config.yaml
n_head: 2
n_kv_head: 1
norm: "layernorm"
norm_place: "pre"
bias: "all"
lr_mult_qkv: 0.4
decay_shape: "linear"
seq_len: 256
dataset: "wikipedia_en"
MLP neurons of a small language model. Each row is named by its layer, matrix (up: input weights) and neuron, and shows model dimensions 0-159. Each number is 128 + 24 x the weight over its row's rms, rounded and kept within 0 to 255. Numbers have three digits each.
A block is one neuron, or neurons of one layer that tend to fire together. After each block is what it responds to, as a language model described it from the Wikipedia text at the highest values.

L10.up37:094167165136176134134132128099119165126109125108136127098173126143108118146109120153151143122114126149154094155127105087121115145157110172137127103114143136133094120151126125149110123073117126145123130115171140115122126064103139136143164088112153131095109133115128118134135146154093154132139170181092103155112119112179142119144126142122079132119180132116160123142174086119134163080142136158138097095161136132143175104126069135137090097109130149122114102109082097121128121124115128
L10.up63:179139140114131135162119112091124113100105137148099089153112080150128095100167138147127106115107134111096146150138147124098090144096186124111093117089141121172150146122139167131136155077134144117129118154150131132083105130153151143127131078110099092141174148129126158100109113149077132141131143147109168161107160098132104089125094165126121154156152155143134158135145117133133098153147189161122137133127136137133149132136123098117107147133136084115137111168138143083081148135128128
L10.up106:170110107109107107146168091103135136120167130126111128083145063163094105144141123150155139135108134120099114142136138168146123120134153080127084102109095109167159129126094108072147119119140169129121123119170108114121126139136111125127129151141139129144083126143115112121126121155116147133142102131118119118106105121119133124115101125117145107109111146105111171200123144105137133129150170147172105148146146144125093133142165203132064116122156121079085144106106134136172123103132115
L10.up138:119126100142134138118123117107123119077118133158142100126107096088142075124157123129183141146082139159096106130127151152135127142114161136141132088131126143143117173117149133117095123121158107116148155109122144151089149137183146108137123095080126118174165153102136150102144069150109101095152177143127098123115125102172111147129112155134159095061096132135122160101115132155151133168187117149115097131112137133154114140129094090119117116121142140110130125137105140115123159110100168
L10.up161:100178181086147098109117103115164159094124101129106091137113120149099144140138127150155134176103147145123141119131165152123113110137118160097110136122124120146117134137135104137111116114123172115079086159135144105115128095171076118143132129146146116143150111161152135175120105142127152144083158117140122145104138137148071156150077087120116090150126152098154140107165101135140120120114145158155168138133085171130113092127154119149151136147142135111116150131082125079113165125135155
L10.up169:142157117101157116088171128147155128122089137122121100112148154131085128095159112120168187115130138133137073086086111128122113123101132109115104141131138121123124129144115143149104125161081132130135094170152143164119138151134124166127124073116150039152145125115117131121138099154086114134155124136156143161111140111131112123137115164095100160108097172134125173103119136124143109165119155154140144152142165157137112121151129128126090147126094166120175150159105137092113148134118139
L10.up222:107144131083114122122131127143120142079104089174106139098123110092091095124172132148139128123097085141081123155111155135148127090101130103107154131158111118138146107149079145109101143138097150165128121127128135116137143114090150134101133136135167157158168101174129108149122133141134107142138126162139080148096093106141085157117097097115138081128106139119087084126121136122093134136122131157181103169138125154139138120129157142106130143140124116084162138175125144127160185104112116
L10.up235:105138097113171079113105136130156136109120123130165131105119147131091065130113148133166110135135167151114106113155110143101151095123123117134120148099122127161116120108171168138111108091140106142129135119139118155118138121100094139100115087100103136129134142133139112136138136157082100162145172144070075133128109098120078116111084102138160125163175111126097133114131141166169162138094168134133114115177112099112164157117108106134090157124132154099118134115162135164132128113148103
L10.up244:119121124123111156111141142148130165126110098092123132144116111126122106124136118144169151123130114104104118131117165074131111104132161135121083128115123102141147149111163090132169089123171111105116145113120110142137120123145122098145151107124146095137113144167189175136136135139102168100098085170116098146096103105159125176139098189148098143094085152151116138112173142131122117113106158178116143162162096091106093167130135114127141123127150097146111112147140141117161156123161092
L10.up275:145144147136141131169154093121137116109104137122165116137144067146138105103135123110181126111123176113153144094126120130133115150162143124167095118092088107143172121125054129138115079120083123121114136140091117146102140124116115124124112078122132179113145151090125132175170101110153169129109108130139147139129098136136073098142126125121134136157148115133098138191111136126105149129153170117149108142109110122094105150063128130127146169109125142147120151142138130114116138133162092
L10.up386:164108148123110109130135130138115170088122135111063096135140162106117140126171088141113099160131140108115086121130098071077125131091140143133151089129126155128109109114164171122156146150087138121132105114142120123120116103128128138119140113117145107150076103117155089161094103171106110134154160156162100140101136101149128161157176135097134122131120135109152168096135115118175137142100140172123151130131138143146117155116114090123124106102160133160084175127106117125133132134142079
L10.up408:107136151127164137130141114111118148122099117155098146126117108091117114140169118104180133127122129158120100118133153157115165115108147142134088114079138123172130140138120126103096122120121106127134144112157147129058128146114106116151159125119138114155149092157145106161115098174106148121109161165175156124125148103147100128141046122129089121141126143117165168117147164147168140120138142167127117163135139131144068142138118153130103095159101143132152130116111136142128180107126065
L10.up430:128168129121150157110186112101158130116098116154119114107130148110136151128152102090132144113132105108112131125121116169131145098109139110117094114135115138113144101160093159121104177084123126115111080139141132137113125169127118141131151158076120153149077132141119165103139116165094095149123122144112107169133128114130077088111094131142112157070135160133114148157178139149128122116147155142087154140099163155131097158136157110128146162120145164105136114157077111124125182145132100
L10.up486:109125122131134088143149133159134100091119136114138157109147111160098110189128131137104082146106142097112125096126151128143136112146129129145167087134117123126142133137077141109142131139125136154119141083123143146153165046179061151132141101113150109130092146141127118182143114150154175137118129164166163144112110110138118122138123142120101138111139131139109144144144145118137186113161146154145123124095154089134151108119131141091071079129111099150107127087127128167141146116149137
L10.up498:096115158140171116100152102127119127113102162137119128088122119122099089085122106070123115158093160119146104137135088116134176081162125132153163120090107160130151119130174129127098111119132145127136130084120125148110135131085101129136108098086156080118137134133169125132134137161117121137134158151114097124139111118134161120164125115149128114158132150117127106135167136143185144143097153134146154154151164124130134142118160079144130108093129168161092183106108085152091140117103142
L10.up591:062137131098101126100153129138121161127096101132114077121175117121125128127105178134127116145110113149128127148103147148100135167135111135111171141117117137121093152173142101134149125129146110119157103140134172132109106112170149159149168107099158108137115106131139171148100109152063113127118138136109095115127190110142134130088145140142151084122092117117173144101126127135155114153167159142132131116116120160122154140122122091119149147113114132103131132096052136153139131145138070
Responds to: Early fragment in split words. Short word-initial pieces of fragmented words, mostly proper nouns: the vowel after a first letter (P-u-erto, S-u-zuki, S-ic-ilian) or a lone capital (Pachaug, Filipino).

L9.up190:102141141112110115159166144108143119105103140124111124105115094149127120120129128171085119152117149144093122140139120112108083149156143109154081118092089154120099124117077145147141116191150177111108119107134148105130119109136082155136162137172138136139128138139126138129125126127056146123077117122137119138091101104115112121138143143155119121149134151128074132198127136111133114106160121190133138132127139134129101144090120157134101126120078098158175105169155117131099153106117108
Responds to: Next word onset. Opening pieces of the word after a noun or was/is, often a lone letter like c, p, C (was c‑oined, Mario C‑uomo), or to/about/of.

L13.up194:094115147126132085085130135140109148129118085129146143130146055096118113172135110104150121155136114130142133124143095145100146111135104118122158075110114152139079133140104137114131104145199143143134098139122124180137119102152132133141105083136127167099146103125122132123119133157099112157116141130128144146085145139104044115143099113121136146140130118117125138096133128150185159123130162143133112132134163089172077098152145118126088118125130170108123113127140132117131113153126069
L13.up295:169122160096142120104135140113138142097125146142140124149129107096129107162121136148102090138116146121082152152150178156135144124105118140125141081121147131124094105116144142138102136126201123137148088099181126153116139157141134172138121117104151138121094060190157099158126143115155116153114106107131104179093118115125101113167114120114112150153118137100121148097130107127139157138124160110124131149112148168125124108157161148133114121139149164178104131090105125142158167165108091
L13.up421:132124086099163100105149128176156101093111131110123097165107157118098132156144094102130097148110148077120139096160165128111111105114097151126172110136151164173111097117081140119123128140125169114113125146112133167149152141126090154115132106126130155139119104141120128137146108187123122129151171150138079170126137120122093110148131133108146104099100141097119126119146150161181169125121121124140143131106105122114168149094141064139124141134154160141136124117126112081133152105115079
L13.up551:150130129124132128116173122107126132107147125100087150134135144110128155105109175071128140144119143130150145124171121118107113131137164107105178132127132099135124138076090158136101128118131171158135085125148099143125109129149070122169095087123130153157197080150117152134144128150165115178127106144121124105102102144081112124160106131131126126150125129135076135114136142150179166122113188123109103107140154131120116123133115107067109146152119131160162108110112120100108121130138116
Responds to: Mid-name word pieces. Word-start or inner pieces of multi-token proper names and words, mainly personal names, countries and terms, like Cu(omo), Bel(gium), Ch(ina), Med(icine).

L13.up78:163141116103125157184111107129101157127126122130100106164124182124112129186088117133115127114146160106151138136120155124155145135122140098166152139135100173173144080121099118141099103150154117150083102099150128142128129091139098182113166158096150066108129136116138102182147117111155133149134168105160102146133111113113121111153119151169100135083131154149114116117088127119113132130162106118110100119133110124124118131125142143125079165108118117151112116129118113142137133121140061
L13.up92:125160154100136112131112085130135090131133147097128110139098160132128079130141138183085104137092118138150091117114124136123089138118127149162111139083116138149144147079154158117130105137127149132109099133156130136098126114128102190122131092140146117135159122095158141136155133136159123176119123107101088171171110112123153080126143162123120122140121106127127150082131107162124148144103169148132173159151135118121145158108112142122125151135105099090128097153172104169127159107124063
L13.up125:169122090132161147128134121118105106115129095118134146136104129105104103150143137123082116129106151079103083109111151155098129163083158132099134102108123134163140116118120107109120109125143132150161122130179098156110114150187079145154153101129125086121091114166177139121121116147162112134139183164123137128142106098145078115098122128125150117105107139137106126114091147127148147129149126183118143152136099089146069120148153127125097132137143144114103165108132163150112085137148093
L13.up277:132189112144116112108112124141123107132120107136123116167121115135109098163099127112121131113084164069120122117124132134137063157122151167133078123099117102123157145103086102192126130135149122150125165099111118170150093121123099174106171124155143112106102119101115124208134117166146143136100164140168137119106123098125109095127111159099099131109163144126098146128141173117133161103158108148155128139110102133133146146104142115126111149128103152159125098137127110152141144112118100
Responds to: Word-initial "c" piece. A lone "c" or "C" token starting a word split into pieces, often headings and infobox fields: C-onstruction, c-ode, c-areer, c-ourt.

L10.up13:106106161180167141150125096141118159144107156148130117137148087117119089099115132134069116111107171148124092121135125131110134095099155117136130105098123129158146140135131137119111114081155129123116057134107144133125144113154102148142153130158106102169126099121147114147142118131110134135130127098180125160080125120091095139171098119118090129139099119156163144103143143071113172129142153104134078117100158171133114181128156113149100122134136159117127132100118113115115134154136183
L10.up34:166184105135146149148142105117120118116113100157139099153143150144122140165136133135109126120130103150126122122123123162142111127149131188116111143116106116141121131112080158134070094157114123158099114155159107140126112110093128166112115104104145113177123129086142124183154117151127105157135132144103084166136127118174097108112099189111093183149090115116114152114102146124135139137173126122146145117139095103127095163135151123079077124120113135145122129133101134115084174130104140
L10.up36:105116118116142145132164127118205128084137134160141113112136130107136146143129131159171109109115153089113110122121141148160099153087138137115079151110178128158158134141099127170152096151106147119111137146166122116159124178092088105105137074096111131165162145137161110174145109167149119140098126136137137129105136139172126096118120138106098162118134153131096148178131096117131175119103115157123098132157094117144137107116157140106105147115128154162122142128133132105087125104159155
L10.up41:158156122101139185144143146166139104111091134100094078134169188143128130155130128122152172135125094099097105117149140140142137141072136112106090132094132115137173077146096135131113136107149144142132170113153101117123138109113103170107119095101125106167128124124153114157165124145123141138141136104096127115127094112186186130117149173125120126133150139143082125143112175095124103147128144144128119108117137145104133156120143165151128102126111101141157131166128120168085118154141119
L10.up73:117120140165142119093125116142129171114100146159101082153178155113119065132135125126080110164135164111107082142150144153112119122171105154104120119135097110136167080130105163133103131136143145130081116138102107153108112108107071138111172116136113106145171160154148116145104168134133139161125138148144119162095140154114089104165101178175104135141118124130145125134119124107130146168121106149158122145122103141139160154129170120101135131140129132114131119172101122138075124152142122
L10.up100:071191107124117100150132133126132124136122127146116147122109077113129133162155122138139126109115169084094122136182099145129102115159131141120108112162088117161116132125140128180178161149106140159099102163116134141110133129117157121130141127126102069128154117177149087135125139143133122161147144155161108151128119109142104143136111115110135100114101138122090131095100164126141115120138131169127105121148087074113106094140151096104168132125154130120087104127105143132073080138111095
L10.up316:162111142173142104071147109114171147132114139125133121086139116107104101126102158153115141147125115111079101119147105167141117140136122110109136124141135115122142110117134070119131138115120136125114110128149109131081148108112114096128157146128137131138131162182147103103145107139118138121127086179147113132111130151116080161114100079172119144155087104136130143134112103120102204108167116106197124122157150110114134108141131174168151123116151131075098134149104142134085123123146130
L10.up356:133150115122128109138118107137131133123128133099106073132215103087126141143125166122106132147098115140123161151119135156173137163127131189122109108093145150149111115109117125142120095175162117140099155133152110110140132115116106112108116096061108142142184095137183108158143113144120088148090109117125127156111139134140151119134148159118122113136111163123133111133110147097162118102135114136112148185136103129132134100135167107110128105138110101183133095139129120094097143116183116
L10.up366:139157101138145105143112114146127108115134148117163102152150075150095107160109115146068070133099134138157138125130097096116104161099143129129161118104140147144144119136111142133163099139096141149136127145158128150099128062139094173114153103120107087132127109119127100188125133120126159158128138152140146165144106109160111105169097115136078159170153113140121160084125112112137144136112117123160161135117128096129095140098104099139093158128080112111122173157140118126091146141126109
L10.up440:128164120161147145104145121125131118135123135146137101125145181148119158171115111138152145149142094114086117157129119145171173149129100160124074115116106148134167134101094108101114140158164111115141128157100098102116139126121106113144167114150129138122113110151110133122095114150148085136151096198101103149097126149120136134074085113186091130134140161113093101111128123168081148138152114170100124105142136097125086132119171128118145119113162149111114128171141129143133154093122114
L10.up489:149110169146161102080158137131119154110116138131076118123119129113126126149138143149118147132140118118130129126129105149128134109105126098133114121099148145128146064163148128170140088115153117092102108157149151157124121078083123119163139134046172157162147129170142100164129123116097151129146107117095087119114133138170108136136098069178141141135130139110137141120124099105117144095112129139155132132139129094112145098143120141144091176075126174141103144157137113089109136119140149
L10.up510:107118115114108150153158118122131127115124123145152058145144137156134097176135133128084111153085138108101065099153118117101095154123144140141152100108132141145121128118086105167125102137145143080110134163152123131116155072136088144124154091110134092161132123112139116162166087175119125145081154113091126145127149105119133113128133177161086101122108146138136126123132130112139101123132128161123149120160144111126130176157137108168136138138059159136162100128102129133145128099127096
L10.up547:127116111111148078095099121124129124092118118133169090100143138177114119145134106144097108139118167069125151135140108150168099140120123124118122129137127108165144100108110083119102082138148130122110123167116123157161129131081110136073140120101149107135160124158160112150124132149147126110099135138130117136126125159153070147148123179138167133167131158112118155148176161135067178112155144164157143136112130089125147079114113102127109124123117118161143112135138130152090169106131128
L10.up552:122125126090127105124117109120121172087108138143124127134169100127100167134136158121134152156117179103160102133131126121162096100093155137122144126156136112145124120120112136158123139150148150122089111189145146118117126082126119063073118131098159119155139101144136120134129162142140100162124067142113117138109076114122122123155100116110116146146150176106132126088110138159172173149150127137161100114118082122130196130113149070107111137131129132143137136161133108101143136141162127
L10.up618:085147150116145135126156123122164111116119167140109082121159118134129128192185113138099176150129096136117097138084152170140108148112115148129090135141123123098099130114126097147113112165071147112138139161129088141097161131136106115092148076109124153165127109137148099133148107155119138121141129146118126124102127135118115089160097161161132141109117140127146129156107103118121121121121104148129144160126133114146061094135137148098129137123146104195150143180143135118065131106119117
L10.up631:133127143128164050130134133135127135126085106130139079132124120111088146164120136151127132160129141144132099130132122129141122095104169114100144137099104147147152163135120141154121097151129124096093079111127161135131111115143156155122127138104135141163119117152164129119126100166095152111139120152148092121094130123173086156146150111139165107124096099122136099154133142099169144169163152139172127143159147182138167111137170108115120121134132177069118145140120142145069119110166114
Responds to: Word-initial piece after markup. First letter or fragment of a word split off right after a section heading marker, parenthesis or quote, such as C in Career, G in Gameplay, P in Personal; also est in western.

L9.up527:171178133136145105102113129123137126119147131116154083111188136045094106166128144143141121108135142124136104142135108126145088104098130136109161118135119153140149097170081125106121149139126122162142096129173137146124124127101130088136123084147119140142102143156177092138122111133155113121142111136083136164125101148165191135130108122163139144090138146149115140098116193125138145132157123140128140135158091130094133147092175068100117127127104120135134155142146131112121110138138112
Responds to: Section heading first letter. The first capital letter or word piece of Wikipedia section headings right after == or ===, e.g. History, Charts, Biography, and occasionally plain-line headings.

L9.up530:128120115109161096147153125113140153149092158109170132144154149095125105074139094109174097117081131103152106116133118129155139145155128116136121116075150128142093126137100134113132127073110112119094093138152158151126137148103132110139134128140136134147201121116160117139153115171094142164132127173099157122126175085113099120120094093138144112093112141128139123123154136154159129136136198118156132150131098150122131155106113150136146170135113132104144146075129123119169162114159101
Responds to: Mid-word vowel fragments. Fires on a short interior word piece, mostly the letter u, after the opening consonant piece of a split word, as in G-u-ests, R-u-ins, arg-u-ably, s-iz-e.

L10.up1:131124148118133104172131097085151120107118107176135069130141137151134121151161079125130118201094129127142146124106180144150117147095145130143118134131108140132135145106121126119106156165094147146088127145161158116094134157143103135082127103151171076128130114152116119165137116163114114129100140148170111145121115149129125124111119201144143157127129084143126097117116136125131113130142123139129139134118094113124102124111193121123119135129094146175068142168098149111112143112108089
L10.up122:113146121138104124136112118148178100125102107130149117141123077151113077168169102140086135161123107114118171149106110144110109113111177117123113125101116114148152126129131184113102123153080127130140130100124106165127141162136169167077147109160123153115123110131165109140152098151099132128100136134138134168135104103153144126171160156117086169115103106120113132089156118127162137113130119120118187103107111145112110121140152107122107096110140100156075124084140111159140160142156103
L10.up179:129110127092093123173154141131118148098100136111127152106163089115127120147114111136122139138084123119136124125141147137182085132164145128104081144097142172151136135123115129089097142156128105159099113116088141145119121157110103139126138130125138115151142108129132118162157142145134137152119160119153129147143099125151112121127153108186079118132077128114126131125138118156187187110134128161117134117106080148119134143112098140140151144105061098159125131158146136153140196141150064
L10.up189:077119128118159085086151082118171134155112164105119132117083152120134147092125160115175177123119142107131117140128107145142106113132123108110122149107144145132175138106174133093143119149129114135072115198155154118110117119138101133087137098117087102167117124133145161099145112139112161114183127114123131136127154097115146093130106130144100127154174109127155132105161141144130131103123147114129175167115133119122140135143173112145149117124090109141115149141146120145101123094072095
L10.up196:142127137138136146150108123108121109110132144134162127090116145132138089117136111155141120148134159087150095115099126122097094111118131172175095145098109129089142143110077148092082122142167127082142114128170106137119142116143110141164173147102149130109120116126166147121183130130113152143141169149141132130108093084114145120122148169142133151130114093165097148121149135127113157130157106113133164125125117078090124134094176156134143150131095079161146102134126124142150150086105065
L10.up226:124121138121122122123140093122185145118145139140161117094119085094111081114149137139088119164129109086113138113144099138127124130125146109165102138140107135147110113111145098142119138161122127087126081169098097134112147154082146126068124128129159175132125124149137099120111136152111130186150145110117101133131145193101112128145123126120103119141179077141139104113121150131115148095109135155108148137133115126123116150083139152148166148119107084123086138147086089131194144100137110
L10.up247:119128117071140119104150138141133110158123137121125073076121159113114128129149138139155151140140117127115146119107131102124089121117143157113111087118118122121148142096117158119121122154171117064144094140165155127126082121195156132118144101149136090154124129119114168108155089137079107127150136153112116121122162118114135171118162139120087080140113134133145111119174136095123127138162119155116086154150127116126160116198134133115115094153139096191132184140131122120150139126127138
L10.up279:169092158090151167161133094112163117108087116116107128121121146066122165176121103141130129127099109060092129125131153090124089154133128154141134125106115160139133152112129129128128079141121122146119150161134129123106133109126069128127185151129116091133121126137188151117150098155108148114145095136142101113135089143098130116145144167097120145120061111127103137120128116132148173109127134179118116119116128145133146154122150114131151118121089131153140097113145137171174161117140128
L10.up410:137131149121159096143136153087140142111122103106104128117118078077127111133177121158120142123116119090161141140101123135125145131163167107165133148170141154139133119113115151141081122160100086130117106134131155125123140145058113137082115144146108091101142077132144104185147109158116140144134118120129128135145109111116137113125100131201139178131146087156100134127125167134133163118167128163114132106126109123117124144114142105110118115109087135165130114108153135185097154078126119
L10.up436:138115147159136122142126118125090142132105128128099141133150112175126088137076100135085106103111151080111206143095117134150093085133157112115095123123125121117150140092160075162140117128089141120118101119111108150102146088077143168117138092166123117142170133128138116131153098147140109174120149147137118116145094116144128118141087177147099111125126110129130122105131142134126120148152133173134167123106077142151118147147134133124126130093074170158131092118137102120102159110135145
L10.up438:133114150159116120166140097135119156130111128137105106129107089105112109133180139145163109107121154126140136143158101126096126133159138125144108114096126122147131148134108144105118083122072133107138145134130122190138140099104115186126153132158146077105106110147144133151135109139124178141107122176126131165108137116094084136134103130157162140129123109135083128149111158085124161096115124148153123110130137062096154145102188121137144119128093094144148117139119120177143121117136057
L10.up494:121116109100165147124112103137107098118134159124125136090114168098151130147115125114072153116120139103135146134101114170141119130081186137138125156133114131135120083117136150089142132129105104087125083134138121125119134087093118145105181104091142126152150152145131133145128086149079119155160144128127116174144100145111130151153153132141139103139107126113130115076098147126117138137156125145127127125164168140110155131139182114099157170137138110185126138104158098174131164099067128
L10.up536:081147117108132118132125127118144133159114096147096142126116074135132103186182174138124133152097116131100131145098090150106074123099139111133073132108123111113139169117103123107128113112124124143121138134148170130135127166106128161099141097122134125168097145164141150130144131140102111116126108144134115117121101089136109131125102131178119178151115117158091170152171113115176141116162109135108139094142095102112116146162153087163115121129141081130187121110160138142102147132115097
L10.up588:138134136104120108139097145155110102102135132096108111091132157157132080116151098119117140142099100091111115177154139106192134097099160116133117122093110116139134138097131110159109139139142141130126127145149106124106132099139113149124133129152125096174189166153148113094138113102174097109126107139107147140121113144196128105084086159166093116137132156137085099116132128112107148143121190140142148144122138168153134130172153113113141120121086108141103180099119134153134144113132096
L10.up593:165181094125096135117124136156104112104114159140124144132144150078133126158179121175150153128110102140128065160095144125164127107131130156131124113148120164130147157161100125128121157186141113117121084150173110121097112127160155127118132085169119117144124138141132130164147112124100130123123142137124148106122140133154161129146188119138089104150087133141118107103130141128121131107103123114170168175127168128114123083138193126069135128120126123141103127116096133120123124109083148
L10.up612:098127146133136087087160147152178168146106110139101104097158133110116131165152150142085128130134117138152134092122142086121095135137150163074085131076150144124120164136143106079089120132104162129142111131114087140166127100148103107078142112168137137125124119160152096150156106132130112156130136122117108163122120132149139109128148142166088138136119115167159113098164176118108113114123126121135119172100139171123148141156157144111166083123083146099129106127151132114138152123094131
Responds to: Infinitive "to" and modals. The word "to" after a verb or "is" that introduces a following verb (is to join, continued to dominate), plus modals like can, will, would.

L13.up264:117165152104163132096140124171134166116129106127136128135159131115125145139166154131090146151118139065158174122105140091160103155136195139114118122100105137157121126108152092147108130124104108152068120149139136119113145137157110132091134136111110117130159078141152129131146128164103108148145101140141103157139090149122081171115098110124118123131108131097157105105085158178152143126121134171131170121073103118095152068145130112165126103127128151128134109124137134122130166113135130
L13.up291:131147133116096111150132111142105161124104071106143116136126097132130123160173135145163135168093127101156134135117139144152106153116163145160093127164083133158109154100145151127156064112149113100111118169094129130106167125158118172118148127108138136153122108139183124112168139124095182121122135146155116126134083147114139081129125146155105128125122075129103130127133119179121124145163142113116153161142163128086100118155185178099144136149111100142123112109129131110099116129120113
L13.up443:111122134108098166095155117107112133069156115138119110145148091114135116153162155149072121191116148134138164088123118124112129142100158102155129147143057113160123169119105107137114098112084136130159128130130111157094103141133136156101141115119142163099159115114148134135122117117126162150155140155122136126146124106122101141169147127130128147136157084129056128115148143141134139139134131155139117132119138174113156131129141113135117119133077159195161143121155130075106162107139094
L13.up631:124123152111111091102125120112192131112110076120123103077116079105085090171153164160130132152109127124106149143096130145112117061145163125160124149145119136124210171181127152120125112146162113124097137155135174124133156083120140134125115133134133130157125118149164123147139111147111128123151104126120163148086119126115107131163111130157114145099117080137153108152115191116149143125147139129095117118163135134142178141098155107145140110124140147145119138111134127113113119126101117
Responds to: Function word "to". The word to in any role, such as infinitive marker, preposition or start of together/towards (allowing users to, commuted to), plus occasional name fragments.